Weights of a small GPT-style language model, trained from scratch on English Wikipedia.
Size: 13 layers, 45.6M parameters.
Architecture: LayerNorm before each block, learned positions, no biases in attention or MLP, tied embeddings.
Training: 1057M tokens, 8065 steps.
MLP neurons of a small language model. Each row is named by its layer, matrix (up: input weights) and neuron, and shows model dimensions 256-383. Each number is 200 + 30 x the weight over its row's rms, rounded and kept within 0 to 999.
After each neuron's rows, "fires on" lists the tokens most often at its 100 highest values on Wikipedia text that the model never trained on.

L5.up1424,181,255,170,192,170,161,203,235,143,230,179,204,231,212,226,264,167,200,221,173,173,229,187,235,257,173,207,175,256,164,206,211,171,182,208,204,186,194,210,193,212,190,197,197,240,196,228,231,176,217,197,241,208,248,155,189,206,207,187,131,192,219,160,253,176,155,186,217,235,200,248,140,240,225,252,216,215,170,147,243,221,249,196,213,177,227,167,195,231,181,175,217,211,174,212,195,225,205,191,225,184,212,207,148,195,223,165,183,165,209,194,238,218,179,216,192,245,183,270,205,215,203,208,211,267,192,237,244
fires on: "s", "es"

L10.up230,253,283,237,176,169,233,198,214,218,209,223,177,195,199,198,145,178,205,152,196,175,208,169,182,169,192,274,219,146,264,178,214,229,201,183,208,207,191,215,202,175,198,210,193,202,212,165,262,212,167,222,156,191,183,176,167,207,233,217,226,201,230,236,195,204,181,205,268,186,253,263,179,243,212,219,212,187,257,187,198,223,180,160,223,173,204,214,190,226,262,253,218,158,182,185,224,217,209,204,248,161,211,193,145,154,209,214,208,219,190,272,168,240,200,182,211,165,197,166,169,210,190,250,262,224,136,217,235
fires on: "\n\n", "an ", "-", "a "

L10.up835,218,124,209,184,206,235,182,177,212,199,173,165,177,223,221,124,159,191,183,218,246,218,229,254,230,185,178,227,146,201,209,212,200,204,230,216,201,203,195,225,225,216,218,180,179,168,189,167,229,214,252,202,243,172,233,199,211,249,102,143,197,191,201,169,174,246,211,207,155,189,251,210,239,188,211,164,271,185,197,201,238,190,199,234,194,204,224,209,233,233,261,205,159,160,176,164,217,226,194,199,178,221,237,198,213,179,192,155,224,201,235,214,202,217,170,155,191,242,216,222,207,205,171,208,190,163,194,233
fires on: "car", "Car", "gen", "mechan", "ar", "ol"

L10.up216,195,200,222,181,175,209,210,165,221,230,197,227,259,200,227,165,196,195,199,249,182,207,209,198,265,193,196,187,206,228,161,176,175,200,200,213,223,201,191,171,177,181,195,143,177,163,195,209,221,202,233,187,180,164,183,161,177,239,184,160,201,200,194,247,195,259,206,184,203,177,226,130,204,213,220,175,222,224,189,230,180,150,198,220,212,174,199,176,193,152,251,175,207,133,160,222,195,197,224,235,134,193,237,255,248,195,185,160,165,206,258,208,196,189,208,149,166,196,172,243,187,193,244,174,212,255,220,242
fires on: "ar", "car", "Ar", "cl", "aur"

L5.up947,217,240,207,196,219,192,206,205,193,160,160,167,163,206,217,216,230,216,184,163,165,219,186,179,209,227,195,182,148,211,201,213,226,192,222,180,179,243,204,200,216,228,214,185,112,189,198,219,212,163,196,228,245,214,152,166,206,204,191,222,199,239,182,255,165,176,186,247,231,189,232,205,208,274,218,232,198,203,196,229,199,151,220,224,171,249,151,176,204,202,196,208,174,191,192,206,219,205,210,214,182,212,236,159,192,210,208,153,154,220,207,193,199,198,164,228,241,232,190,109,247,257,160,189,245,141,244,212
fires on: "are ", "like ", "have ", "such ", "including ", "who "

L5.up120,162,199,146,179,159,169,220,224,200,195,197,150,182,195,208,120,153,182,211,203,120,209,227,203,178,202,181,168,176,177,188,189,190,166,162,185,211,203,219,192,182,221,181,201,216,190,151,227,188,201,229,186,206,212,185,182,217,199,190,234,244,201,183,230,201,190,231,209,215,202,206,164,198,177,168,249,170,207,174,191,197,192,210,217,227,266,210,184,194,183,146,206,183,170,172,188,187,269,177,284,163,201,210,194,263,127,155,158,215,184,163,189,203,189,198,198,189,175,209,193,190,217,229,206,255,142,175,192
fires on: "(", ") ", ", ", "\" "

L5.up8,209,226,167,173,163,197,207,152,209,171,206,204,223,204,203,213,218,192,204,209,197,227,192,220,242,193,205,228,216,220,231,211,186,187,192,167,179,139,196,214,241,159,212,225,231,194,143,209,167,196,220,304,181,165,182,216,219,216,199,185,196,152,197,204,185,236,202,223,205,205,220,176,170,200,194,212,223,221,226,169,188,216,178,250,201,235,219,204,224,218,228,216,245,168,225,214,224,213,186,211,131,241,176,221,230,149,170,218,177,246,239,198,207,234,220,196,240,177,211,221,239,186,196,196,224,163,243,251
fires on: "-", "–"

L5.up577,180,204,182,144,221,198,190,170,189,262,144,174,186,201,217,233,231,176,207,223,201,205,136,231,228,207,206,233,243,240,170,202,174,188,170,178,189,184,218,145,236,166,226,184,215,203,175,254,203,198,213,212,206,251,190,222,211,147,182,190,206,243,196,210,161,168,172,191,213,170,226,198,175,176,153,116,248,220,165,208,225,238,208,212,194,224,173,223,227,191,202,228,242,174,165,176,216,184,157,227,188,238,194,239,164,193,145,172,188,268,178,157,223,180,218,155,263,198,243,166,190,241,225,209,174,184,210,185
fires on: "by ", "to ", ": ", "via ", "on ", "from "

L10.up1732,145,228,177,114,254,205,192,138,154,260,210,198,195,231,204,213,137,237,189,211,138,211,182,222,227,212,226,220,212,190,210,205,193,172,221,217,189,246,155,205,184,176,198,185,240,146,188,242,178,201,259,216,195,199,196,206,256,182,200,198,229,178,162,184,228,209,178,245,226,239,181,179,206,197,191,202,171,261,132,216,184,183,145,241,193,197,160,215,164,199,204,188,213,170,202,211,230,170,203,207,230,241,237,180,209,192,202,176,173,190,194,199,196,228,226,185,255,156,202,208,134,209,208,239,235,224,219,281
fires on: "-", ".", "| ", ": ", "erc"

L5.up1866,200,282,206,147,221,166,238,184,193,234,157,200,168,218,217,225,162,253,175,230,189,182,176,217,253,212,188,195,239,130,161,221,161,193,188,190,241,176,214,143,214,193,180,225,242,208,122,215,187,174,178,199,168,258,193,189,227,192,209,139,180,216,152,217,172,163,167,226,193,222,221,172,205,195,204,176,203,216,245,223,164,162,202,244,216,185,157,229,219,188,163,186,215,176,214,186,224,213,169,236,186,232,208,154,213,191,192,137,251,166,218,173,206,222,233,200,188,197,225,210,214,248,248,180,135,169,190,220
fires on: "| ", "; ", "time "

L10.up917,204,180,143,207,201,194,269,211,219,255,204,243,182,269,235,242,191,189,196,183,210,224,131,192,212,186,253,187,211,196,172,194,204,192,178,207,184,172,196,222,249,169,130,206,249,220,157,217,219,224,161,198,170,254,186,123,194,177,183,171,230,178,197,236,149,212,128,151,181,223,254,188,190,173,216,191,186,298,175,213,198,232,194,193,206,168,159,183,223,176,176,206,188,180,210,157,228,229,212,229,185,162,169,224,212,186,237,209,200,210,205,165,227,168,191,181,155,170,233,212,167,236,243,237,225,208,216,253
fires on: "A", "is ", "ra", "located ", "r", "Em"

L5.up1571,209,171,174,153,218,197,163,186,196,239,175,223,175,180,191,239,189,188,240,208,129,229,183,230,214,215,164,218,217,213,267,164,224,195,219,205,243,198,205,199,215,211,158,150,178,183,177,181,182,208,222,255,144,174,199,213,213,153,161,153,278,241,178,220,187,159,183,148,185,181,248,203,180,213,190,194,225,182,196,152,215,246,122,222,232,181,207,227,219,193,213,178,187,182,250,210,228,175,162,231,232,217,193,183,212,234,219,158,195,216,218,175,228,188,249,267,260,199,239,261,288,187,202,260,236,207,201,193
fires on: "The ", "|", "(", "building "

L10.up970,216,162,199,224,258,163,170,185,218,242,218,236,149,141,188,158,167,239,252,202,191,159,166,255,224,185,241,217,182,232,238,225,207,210,173,185,207,221,253,161,225,225,185,214,237,186,151,227,189,176,216,179,189,233,205,215,239,224,179,171,196,218,189,179,175,234,246,211,169,217,165,238,150,221,174,197,166,248,194,191,204,256,177,213,209,232,189,192,215,180,262,153,164,191,140,141,208,203,176,199,179,216,142,233,188,217,208,189,166,215,213,165,244,204,141,175,150,266,184,137,189,196,239,181,201,175,189,185
fires on: "-", "–", "'"

L10.up1721,207,235,202,234,180,146,190,227,226,242,195,192,204,165,207,212,225,225,219,218,194,148,175,207,252,170,218,150,221,250,178,168,158,153,146,178,232,215,258,173,204,222,181,185,243,223,186,209,233,210,261,211,223,195,158,209,187,178,200,171,200,199,250,258,177,286,211,137,177,211,197,238,237,218,168,133,183,188,209,190,194,218,171,204,208,176,182,152,215,133,227,199,189,204,161,251,203,220,214,202,180,211,188,236,159,213,201,242,172,211,168,219,233,161,189,248,182,227,225,206,200,260,236,208,215,184,243,206
fires on: "is ", "a ", "are ", "now ", "on "

L10.up1675,181,203,205,186,188,218,229,190,153,242,233,226,199,241,190,213,166,187,220,203,177,175,204,194,179,183,255,167,219,211,187,169,182,147,169,266,255,210,240,244,203,201,143,229,180,176,180,197,165,234,237,219,207,224,192,194,260,169,157,175,229,197,232,174,246,223,232,186,227,211,221,219,237,127,174,221,164,235,222,208,165,170,231,207,191,191,207,175,192,192,236,156,261,207,164,150,231,222,185,239,185,199,195,231,234,200,215,161,211,214,184,179,193,158,223,146,213,217,220,206,168,198,151,179,173,198,165,216
fires on: "y", "pe", "-", "e", "stre", "Pe"

L5.up794,232,221,129,195,140,204,282,223,212,213,180,205,148,204,201,213,240,219,179,193,180,179,197,202,210,189,187,235,187,216,169,164,241,213,159,167,211,220,195,163,249,223,208,177,187,191,164,191,229,178,209,181,196,210,153,202,167,265,182,170,222,163,249,252,214,202,182,192,158,241,217,119,195,232,235,175,228,202,164,223,214,214,177,241,149,271,160,194,205,168,183,221,157,197,156,177,229,272,186,248,200,205,246,186,173,216,138,148,205,214,206,171,231,211,207,226,184,209,209,130,180,158,199,231,277,241,246,243
fires on: "| ", "\n", "m", "- ", " ", "°"

L10.up683,156,192,218,159,218,226,218,189,231,238,178,222,220,147,182,207,253,273,204,195,177,246,186,202,206,189,163,153,174,198,188,181,245,112,176,207,249,196,147,226,222,209,253,228,204,204,198,228,158,213,211,162,195,201,197,233,159,145,232,153,230,200,206,190,185,180,239,171,193,154,125,247,209,196,237,182,195,260,212,193,181,204,165,214,215,185,173,156,224,145,230,160,203,165,193,181,234,235,225,206,214,242,247,164,213,208,167,199,193,229,174,153,210,225,143,216,188,235,194,189,198,211,111,200,209,179,167,189
fires on: "–", "sl", "-"

L5.up538,237,183,125,202,204,193,170,216,183,213,120,173,233,196,211,210,195,223,143,213,181,197,172,205,217,199,240,233,123,204,179,218,148,179,223,151,182,197,228,202,209,180,169,243,164,224,208,160,215,247,197,165,212,236,208,186,199,190,174,198,202,174,214,211,211,209,223,207,166,218,183,195,206,224,206,193,182,230,159,164,169,191,210,232,191,191,210,171,199,182,182,264,168,181,227,159,239,220,193,280,149,219,181,203,162,138,199,177,177,250,200,179,201,226,185,132,200,177,222,195,183,187,188,198,227,254,247,229
fires on: ", ", "(", " ", "/ ", "; ", "-"

L10.up323,205,241,172,175,205,171,234,200,208,175,233,214,161,250,178,215,135,191,199,254,259,195,195,153,160,185,193,153,124,216,246,205,241,154,236,231,221,171,251,160,230,169,179,213,177,142,205,182,199,170,159,168,170,222,150,229,182,189,201,194,174,211,169,164,239,238,250,203,233,204,226,183,165,232,211,180,193,246,211,189,170,213,173,233,192,257,188,176,255,164,187,212,219,172,129,182,203,217,173,187,209,229,181,179,198,158,225,227,174,171,214,198,221,225,200,226,173,213,171,155,213,203,203,230,216,165,283,183
fires on: "ell", "id", "us", "ill", "it", "im"

L10.up1529,186,142,235,128,210,188,221,217,187,204,252,261,196,151,223,185,141,214,191,202,191,203,159,264,202,212,234,185,173,194,243,177,215,211,212,217,229,184,212,174,187,166,186,222,187,167,226,224,233,179,155,210,183,236,221,179,213,210,198,165,171,174,198,183,244,258,158,178,183,215,216,213,182,157,178,176,181,225,152,221,199,186,164,281,236,194,171,201,229,239,237,197,172,179,165,168,173,172,163,260,161,221,246,219,235,144,168,198,243,192,215,209,241,207,168,223,177,303,148,192,144,220,180,202,172,244,249,189
fires on: "–", "'", "-", "w"

L10.up1451,259,163,235,171,269,216,184,187,228,250,231,216,180,205,190,174,203,212,151,154,192,217,242,215,245,166,227,211,179,194,255,159,171,208,190,211,190,215,221,198,238,217,144,207,223,168,194,157,212,210,178,258,142,192,196,219,224,229,177,166,198,142,212,189,197,246,215,213,175,173,163,192,190,165,156,227,217,197,226,169,208,169,134,254,229,226,199,213,214,212,226,191,196,181,155,149,241,128,240,248,204,256,171,246,233,164,184,146,182,277,206,236,212,200,170,172,200,235,218,231,151,238,202,193,198,119,254,179
fires on: "-"

L5.up1698,138,288,192,211,199,191,157,230,206,140,199,157,198,188,209,174,169,239,113,184,174,214,140,211,198,205,144,157,227,231,205,189,188,187,181,156,212,236,191,145,193,200,181,208,181,226,204,214,201,156,209,239,174,251,195,141,202,215,173,234,247,157,198,183,272,170,213,185,235,200,277,218,188,231,267,134,258,184,168,189,194,211,209,248,220,179,192,211,215,194,190,182,224,154,211,200,251,171,227,232,203,232,193,173,194,208,146,168,197,222,193,242,196,217,191,249,218,219,251,200,187,218,201,232,213,182,249,229
fires on: "s", "ing", "ry"

L5.up873,225,196,150,181,150,184,237,190,236,146,168,176,198,199,211,202,178,211,194,226,176,192,201,211,208,202,207,186,218,206,221,171,206,188,220,172,179,221,186,182,197,204,200,210,222,188,177,191,155,228,208,243,222,219,199,133,171,161,215,169,209,140,206,233,176,177,233,170,224,239,195,140,185,220,231,162,139,198,203,201,190,205,235,225,230,209,227,160,246,198,171,229,203,191,232,219,237,251,211,301,202,183,137,206,203,192,153,176,247,214,188,218,191,198,210,160,207,252,221,129,263,209,182,193,196,172,231,242
fires on: ") ", " ", "N ", "; "

L10.up894,239,184,212,163,240,148,168,166,174,225,219,182,161,194,205,200,157,235,142,224,230,206,188,193,217,180,212,164,173,188,245,226,168,184,201,191,203,180,185,145,248,256,162,164,204,218,189,200,171,212,168,226,157,227,173,220,201,159,169,204,192,193,215,197,217,204,195,199,168,174,255,203,176,182,192,230,171,233,188,175,215,174,186,202,211,235,177,147,253,161,207,269,187,214,120,124,159,176,172,228,181,259,192,212,160,183,196,205,193,230,199,231,172,239,188,201,217,198,214,222,140,219,284,237,214,206,201,205
fires on: "is ", "-", "to ", "be ", "was ", "not "

L5.up633,185,223,203,199,212,158,197,183,211,211,166,216,171,200,191,262,134,160,171,133,153,168,160,224,159,217,146,210,207,188,228,194,182,146,212,157,163,171,155,150,169,217,161,148,196,180,172,214,228,213,228,238,183,228,216,199,209,176,162,152,202,208,178,229,190,150,195,181,168,229,203,153,194,209,239,166,201,232,167,224,231,159,184,265,214,177,159,200,201,189,215,156,143,196,168,188,220,181,180,231,176,212,215,168,198,160,200,179,198,232,286,144,211,224,200,220,193,204,255,282,179,212,141,216,206,240,213,181
fires on: "| ", "|"

L10.up587,202,222,180,234,202,178,145,234,225,176,204,192,198,189,193,239,187,180,170,256,202,218,205,185,155,165,175,222,208,229,241,187,195,179,220,260,242,145,242,214,183,149,224,198,174,176,213,187,212,202,184,172,159,190,224,215,228,185,165,179,174,210,192,220,191,254,244,183,196,173,196,192,232,188,201,169,217,176,254,189,183,209,228,219,207,166,215,149,242,208,218,183,206,130,173,241,206,190,233,206,189,199,156,193,169,192,203,167,213,199,150,226,176,273,181,274,201,219,211,232,173,208,211,205,178,215,204,255
fires on: "o", "an", "us", "it", "ar"

L5.up1426,183,197,211,164,178,160,201,187,169,255,208,210,218,208,216,221,215,225,160,209,140,207,196,230,244,226,240,215,185,190,170,192,225,183,198,201,205,178,202,212,184,206,194,200,197,154,179,158,226,230,234,176,137,199,199,165,210,181,184,137,236,150,184,157,192,242,169,224,161,202,200,217,153,200,180,184,218,180,184,202,212,174,193,198,183,195,253,215,213,197,198,184,191,181,160,149,204,205,159,249,246,216,192,219,171,171,189,176,134,280,198,199,279,231,235,189,219,182,237,148,151,208,226,222,167,232,194,214
fires on: "on ", "(", "{", "b", "-"

L5.up1464,153,179,177,230,211,178,168,284,207,167,177,227,186,148,233,257,230,195,189,213,189,164,178,159,232,177,258,208,193,267,215,183,188,204,243,154,211,171,179,198,200,191,216,202,235,225,210,230,182,174,195,210,191,257,173,202,200,155,204,155,216,157,215,225,186,210,222,234,212,187,230,184,171,298,175,161,229,191,197,172,190,209,209,236,211,211,211,176,230,177,150,175,215,172,215,209,170,217,198,205,204,218,198,138,290,178,179,184,228,216,244,194,205,220,148,170,221,187,164,241,264,207,230,242,161,134,260,221
fires on: "son", "ver", "en", "ton", "ten", "per"

L5.up1496,276,248,175,218,229,242,206,241,190,236,218,208,196,220,165,152,212,199,159,230,151,168,169,246,217,205,168,200,171,237,216,215,207,200,207,170,282,199,218,174,174,163,196,153,249,127,142,125,195,166,220,191,149,199,188,141,207,202,177,169,193,180,153,185,184,171,198,170,162,159,247,165,243,221,201,213,266,184,207,259,125,181,195,227,175,206,177,185,201,191,160,254,186,170,196,170,197,205,170,197,192,214,240,214,240,220,214,163,219,261,188,201,210,240,201,201,210,280,216,199,142,196,242,191,204,226,211,222
fires on: ": ", "family ", "of ", "time ", "family", "those "

L10.up358,192,215,211,204,154,122,222,219,170,230,208,196,260,184,245,172,168,168,206,190,180,123,202,196,216,161,184,210,221,211,166,204,192,182,148,161,168,205,237,182,206,174,208,231,252,204,182,190,240,170,215,251,194,257,228,175,202,201,233,176,203,207,197,243,192,256,193,210,219,271,170,171,238,181,196,188,229,187,185,213,235,221,232,206,228,172,225,154,244,204,256,269,176,209,181,167,193,141,133,192,199,289,187,173,168,180,275,194,194,206,217,194,212,181,182,188,208,183,211,151,139,214,227,227,191,174,267,197
fires on: "a ", "dis", "van ", "de ", "based "

L5.up1306,194,204,213,195,221,175,201,195,216,217,115,196,188,151,207,199,219,212,207,233,182,174,161,220,195,193,161,223,231,203,184,187,220,201,148,215,209,176,235,156,202,153,138,201,220,209,210,249,210,198,229,220,207,226,181,154,210,182,191,173,184,205,208,266,237,164,197,202,180,217,245,248,171,199,207,188,214,196,168,218,176,219,181,219,193,181,166,203,203,187,168,183,213,167,242,166,209,206,183,208,187,188,199,172,185,189,163,182,234,218,191,214,218,276,191,217,236,244,200,202,207,226,137,219,216,230,170,172
fires on: ", ", "to ", "by "

L10.up1644,168,202,197,220,152,232,167,182,192,202,213,212,168,219,233,184,174,247,195,187,210,184,176,206,222,172,219,211,249,181,210,194,196,129,210,222,203,212,181,312,208,165,186,155,237,238,144,230,192,212,243,219,198,262,196,195,217,218,181,195,196,217,191,209,147,197,197,193,157,262,233,191,220,188,174,213,180,204,181,221,219,158,172,216,204,173,198,193,192,204,198,186,259,156,248,188,177,226,186,183,260,189,226,170,217,216,214,236,167,201,180,128,236,268,210,197,159,179,175,198,225,194,190,145,224,220,178,213
fires on: "Bal", "Al", "Pal", "pal", "Val", "Bar"

L10.up929,169,250,215,211,202,197,183,212,191,228,204,151,227,180,200,185,200,207,213,226,200,205,212,175,217,164,163,202,209,186,190,172,218,202,215,180,219,174,249,161,217,235,135,164,206,165,203,197,200,177,217,230,166,260,190,196,235,194,186,141,226,223,169,213,205,210,199,195,223,219,250,219,214,186,198,200,286,183,231,190,247,238,227,193,205,204,208,171,232,144,255,216,203,202,239,266,201,244,211,209,193,197,190,176,193,194,209,239,205,250,181,197,201,253,194,191,184,155,147,189,201,195,224,190,215,178,290,176
fires on: "was ", "a "

L5.up44,200,250,192,164,193,202,261,216,208,172,187,159,135,212,197,223,181,250,207,214,151,240,192,201,183,173,178,163,186,273,196,157,235,196,200,181,191,238,170,252,217,227,218,184,193,168,171,238,230,221,211,204,189,204,165,236,191,177,180,193,224,213,225,226,201,160,190,212,200,174,252,170,202,217,225,185,194,192,142,191,214,158,187,243,230,195,164,209,205,166,207,177,113,200,169,204,228,258,167,232,218,196,230,207,186,220,195,181,167,183,216,225,231,203,203,248,184,222,230,174,219,172,194,178,255,247,206,173
fires on: "| ", "such "

L5.up1489,235,237,170,151,191,246,226,258,175,191,184,193,200,182,201,213,223,234,167,224,186,238,142,204,181,236,197,184,203,163,186,132,215,198,161,193,246,140,201,237,216,194,237,131,177,191,187,198,165,228,197,211,186,198,203,180,172,138,153,139,219,193,146,215,183,248,185,226,186,165,249,160,181,243,194,198,192,208,201,198,209,179,228,219,243,222,197,201,207,232,200,269,204,175,198,204,174,233,178,220,205,166,211,228,228,230,140,210,188,282,225,234,221,194,213,200,188,200,180,165,158,200,229,200,211,203,250,209
fires on: ": ", "; ", "of ", "†"

L10.up551,176,243,166,136,211,191,163,212,183,208,221,205,235,218,261,259,178,218,198,240,241,208,215,214,249,177,218,224,181,212,144,200,202,148,206,186,212,195,177,248,172,198,177,186,147,192,242,208,187,257,175,186,170,207,205,185,207,215,196,212,234,194,242,140,190,226,191,167,200,204,245,185,156,155,240,247,228,268,167,220,146,161,224,227,136,173,197,146,180,180,197,223,184,179,189,235,154,240,201,215,195,237,205,194,218,164,222,176,185,211,216,164,187,208,196,148,242,194,231,155,89,212,167,245,219,202,169,196
fires on: "-", "–", "my"

L5.up1014,211,178,158,180,220,211,230,176,238,216,128,174,201,218,234,230,238,227,179,203,173,201,178,189,261,191,185,234,218,192,187,198,229,210,186,236,179,212,257,150,227,163,223,245,211,171,169,174,179,183,180,244,163,257,180,224,227,209,178,162,133,207,151,214,214,205,156,193,148,193,204,187,150,193,215,178,224,183,191,228,191,187,208,211,190,243,177,205,200,220,241,184,192,175,201,158,198,200,143,204,200,176,222,184,180,208,233,174,230,199,161,152,218,200,200,251,226,215,253,176,189,207,150,201,216,184,204,256
fires on: ": ", "to ", "it ", "tion ", "him ", "from "

L5.up212,207,145,192,195,184,214,199,218,192,209,161,234,200,174,202,209,213,206,179,195,113,227,207,237,242,180,153,195,172,211,248,143,158,199,226,205,190,217,223,219,214,221,140,184,209,205,200,137,181,222,215,241,207,201,186,175,171,213,205,194,233,241,193,160,231,169,235,251,166,159,215,171,157,199,196,229,187,225,132,183,180,183,188,213,217,174,194,254,195,203,167,146,166,194,204,231,187,251,151,286,253,178,172,174,217,172,155,218,235,197,179,168,210,165,189,211,212,212,222,194,250,186,187,201,210,208,160,233
fires on: "(", "978", ") ", "Albums ", "ISBN "

L5.up368,188,217,145,198,198,147,178,206,199,217,201,217,209,219,198,220,229,223,243,195,139,167,224,237,221,203,149,163,196,187,174,179,157,193,219,183,154,178,250,203,182,155,185,167,190,180,189,205,143,247,267,232,190,237,200,157,209,209,212,200,228,238,189,195,226,156,135,200,235,223,236,199,233,174,179,201,190,214,224,190,164,236,198,248,208,239,182,185,209,218,176,245,221,187,142,223,190,177,179,284,192,218,215,193,210,176,194,160,155,223,191,174,186,184,191,186,248,152,216,173,179,194,224,171,191,219,166,218
fires on: "| ", ": ", "– ", "by ", "by"

L5.up1364,198,238,194,168,234,217,207,207,184,142,171,159,188,216,226,202,276,163,131,122,200,184,195,170,152,214,181,221,178,187,133,182,180,194,196,223,182,242,215,196,182,191,166,215,261,203,194,203,214,235,194,167,214,256,161,206,223,264,213,186,276,188,189,215,216,212,204,189,228,180,187,195,175,201,214,207,220,205,194,252,140,218,225,208,216,230,179,240,209,217,194,167,157,193,189,213,158,212,178,244,224,205,169,189,151,164,226,157,239,220,175,188,264,207,259,197,225,169,193,141,271,230,174,222,217,176,236,177
fires on: ", ", "t ", ". ", "s "

L5.up429,233,202,213,177,209,179,231,171,213,182,165,155,196,207,164,186,183,225,163,182,183,219,233,206,209,215,173,162,206,191,182,183,217,206,219,193,158,200,187,184,206,187,178,168,208,244,193,184,174,236,206,160,185,222,190,109,205,170,180,138,243,148,263,203,208,215,258,222,231,220,198,207,198,247,233,189,223,198,182,167,166,226,166,259,205,185,174,192,202,216,196,190,216,176,162,168,184,206,173,236,210,238,180,180,196,168,224,136,200,193,199,195,230,218,221,226,255,241,151,142,206,240,184,190,226,181,153,227
fires on: "|", "; ", ") ", "| ", "ale "

L5.up719,234,256,164,197,172,210,207,167,204,177,192,224,181,155,202,228,180,196,188,173,169,196,212,196,211,218,191,229,161,212,199,226,158,151,239,161,181,206,178,244,218,204,225,148,190,181,192,177,165,233,190,255,185,198,186,217,222,240,195,161,158,137,255,189,224,228,186,148,162,229,229,183,221,215,222,225,173,238,223,187,198,210,155,239,221,222,123,228,202,189,188,198,199,189,191,219,192,195,159,186,196,206,231,228,190,166,200,208,204,205,294,199,177,252,164,144,213,257,256,196,178,173,178,226,176,215,208,248
fires on: "| ", "when ", "T", "|", "W"

L10.up995,215,203,171,196,230,222,227,190,260,233,251,211,193,209,266,259,181,175,201,260,208,185,200,216,225,224,194,164,183,201,234,151,225,196,223,237,157,192,235,177,191,182,182,220,225,152,216,239,192,217,220,163,181,147,180,208,230,181,203,190,213,187,180,196,199,200,198,207,226,231,195,157,174,213,256,221,159,279,224,206,257,188,194,273,184,169,113,198,216,224,213,162,176,206,193,223,227,192,192,226,213,282,246,190,201,171,183,181,206,246,221,150,231,203,176,147,198,238,225,147,184,229,197,211,216,173,163,235
fires on: ".", "==", "–", ". ", "== ", ","

L10.up1751,120,140,262,220,159,182,189,200,219,237,218,234,188,154,218,184,224,205,230,239,216,134,180,226,156,195,214,270,197,200,200,200,198,181,201,205,217,148,222,207,177,210,222,203,230,165,229,260,197,184,190,188,236,247,186,245,177,231,209,188,168,235,198,179,222,218,176,246,151,246,214,194,190,244,203,227,214,149,185,208,141,192,214,221,153,207,212,192,202,159,198,208,242,128,147,220,215,221,178,213,175,228,209,204,184,189,211,215,160,179,236,194,223,224,191,223,242,176,124,213,176,195,236,190,183,197,210,201
fires on: "us", "as", "Mar", "is", "os"

L10.up155,165,165,224,212,183,223,223,205,133,252,147,214,242,176,266,207,189,227,220,146,239,180,162,166,204,156,157,149,232,269,243,194,195,213,196,169,166,161,202,234,182,145,224,169,184,214,208,173,220,148,246,192,204,186,191,195,216,192,179,222,272,146,141,218,176,249,213,263,224,170,171,239,218,189,204,157,217,212,220,206,197,215,201,206,155,263,191,169,210,223,236,184,166,215,149,194,201,203,181,201,186,230,147,195,239,160,134,186,257,224,186,182,167,187,202,250,240,197,128,211,227,181,222,225,173,202,226,188
fires on: ".", "at ", ", ", "0"

L5.up121,196,187,182,167,154,201,194,183,205,185,167,137,209,215,220,198,211,211,225,192,174,214,157,194,194,217,170,192,228,199,208,188,199,200,234,237,166,196,195,179,198,224,151,184,225,202,158,143,215,250,220,200,147,229,191,216,215,228,199,190,203,183,213,201,156,188,193,250,194,180,200,185,152,182,239,241,191,214,211,195,206,188,202,231,161,209,206,177,229,249,129,221,240,172,203,198,178,212,184,298,210,214,175,193,171,175,187,162,259,201,184,225,185,261,282,171,197,211,185,160,214,246,173,194,212,175,245,253
fires on: "' ", "s ", "” ", "t "

L10.up1341,178,206,189,170,118,214,217,178,171,199,234,207,193,221,200,220,211,246,148,253,188,199,184,188,191,145,245,151,203,176,236,161,169,210,225,184,195,202,250,219,244,182,254,203,255,224,233,231,212,257,176,186,194,213,188,188,183,181,212,188,204,247,147,238,173,160,238,184,204,261,219,214,168,221,179,213,236,222,208,244,206,213,229,223,213,204,152,174,215,185,189,179,235,180,216,177,217,188,201,235,205,189,206,207,190,175,231,174,212,232,206,131,233,222,144,186,196,208,217,236,172,210,206,216,211,204,188,249
fires on: "A", "E"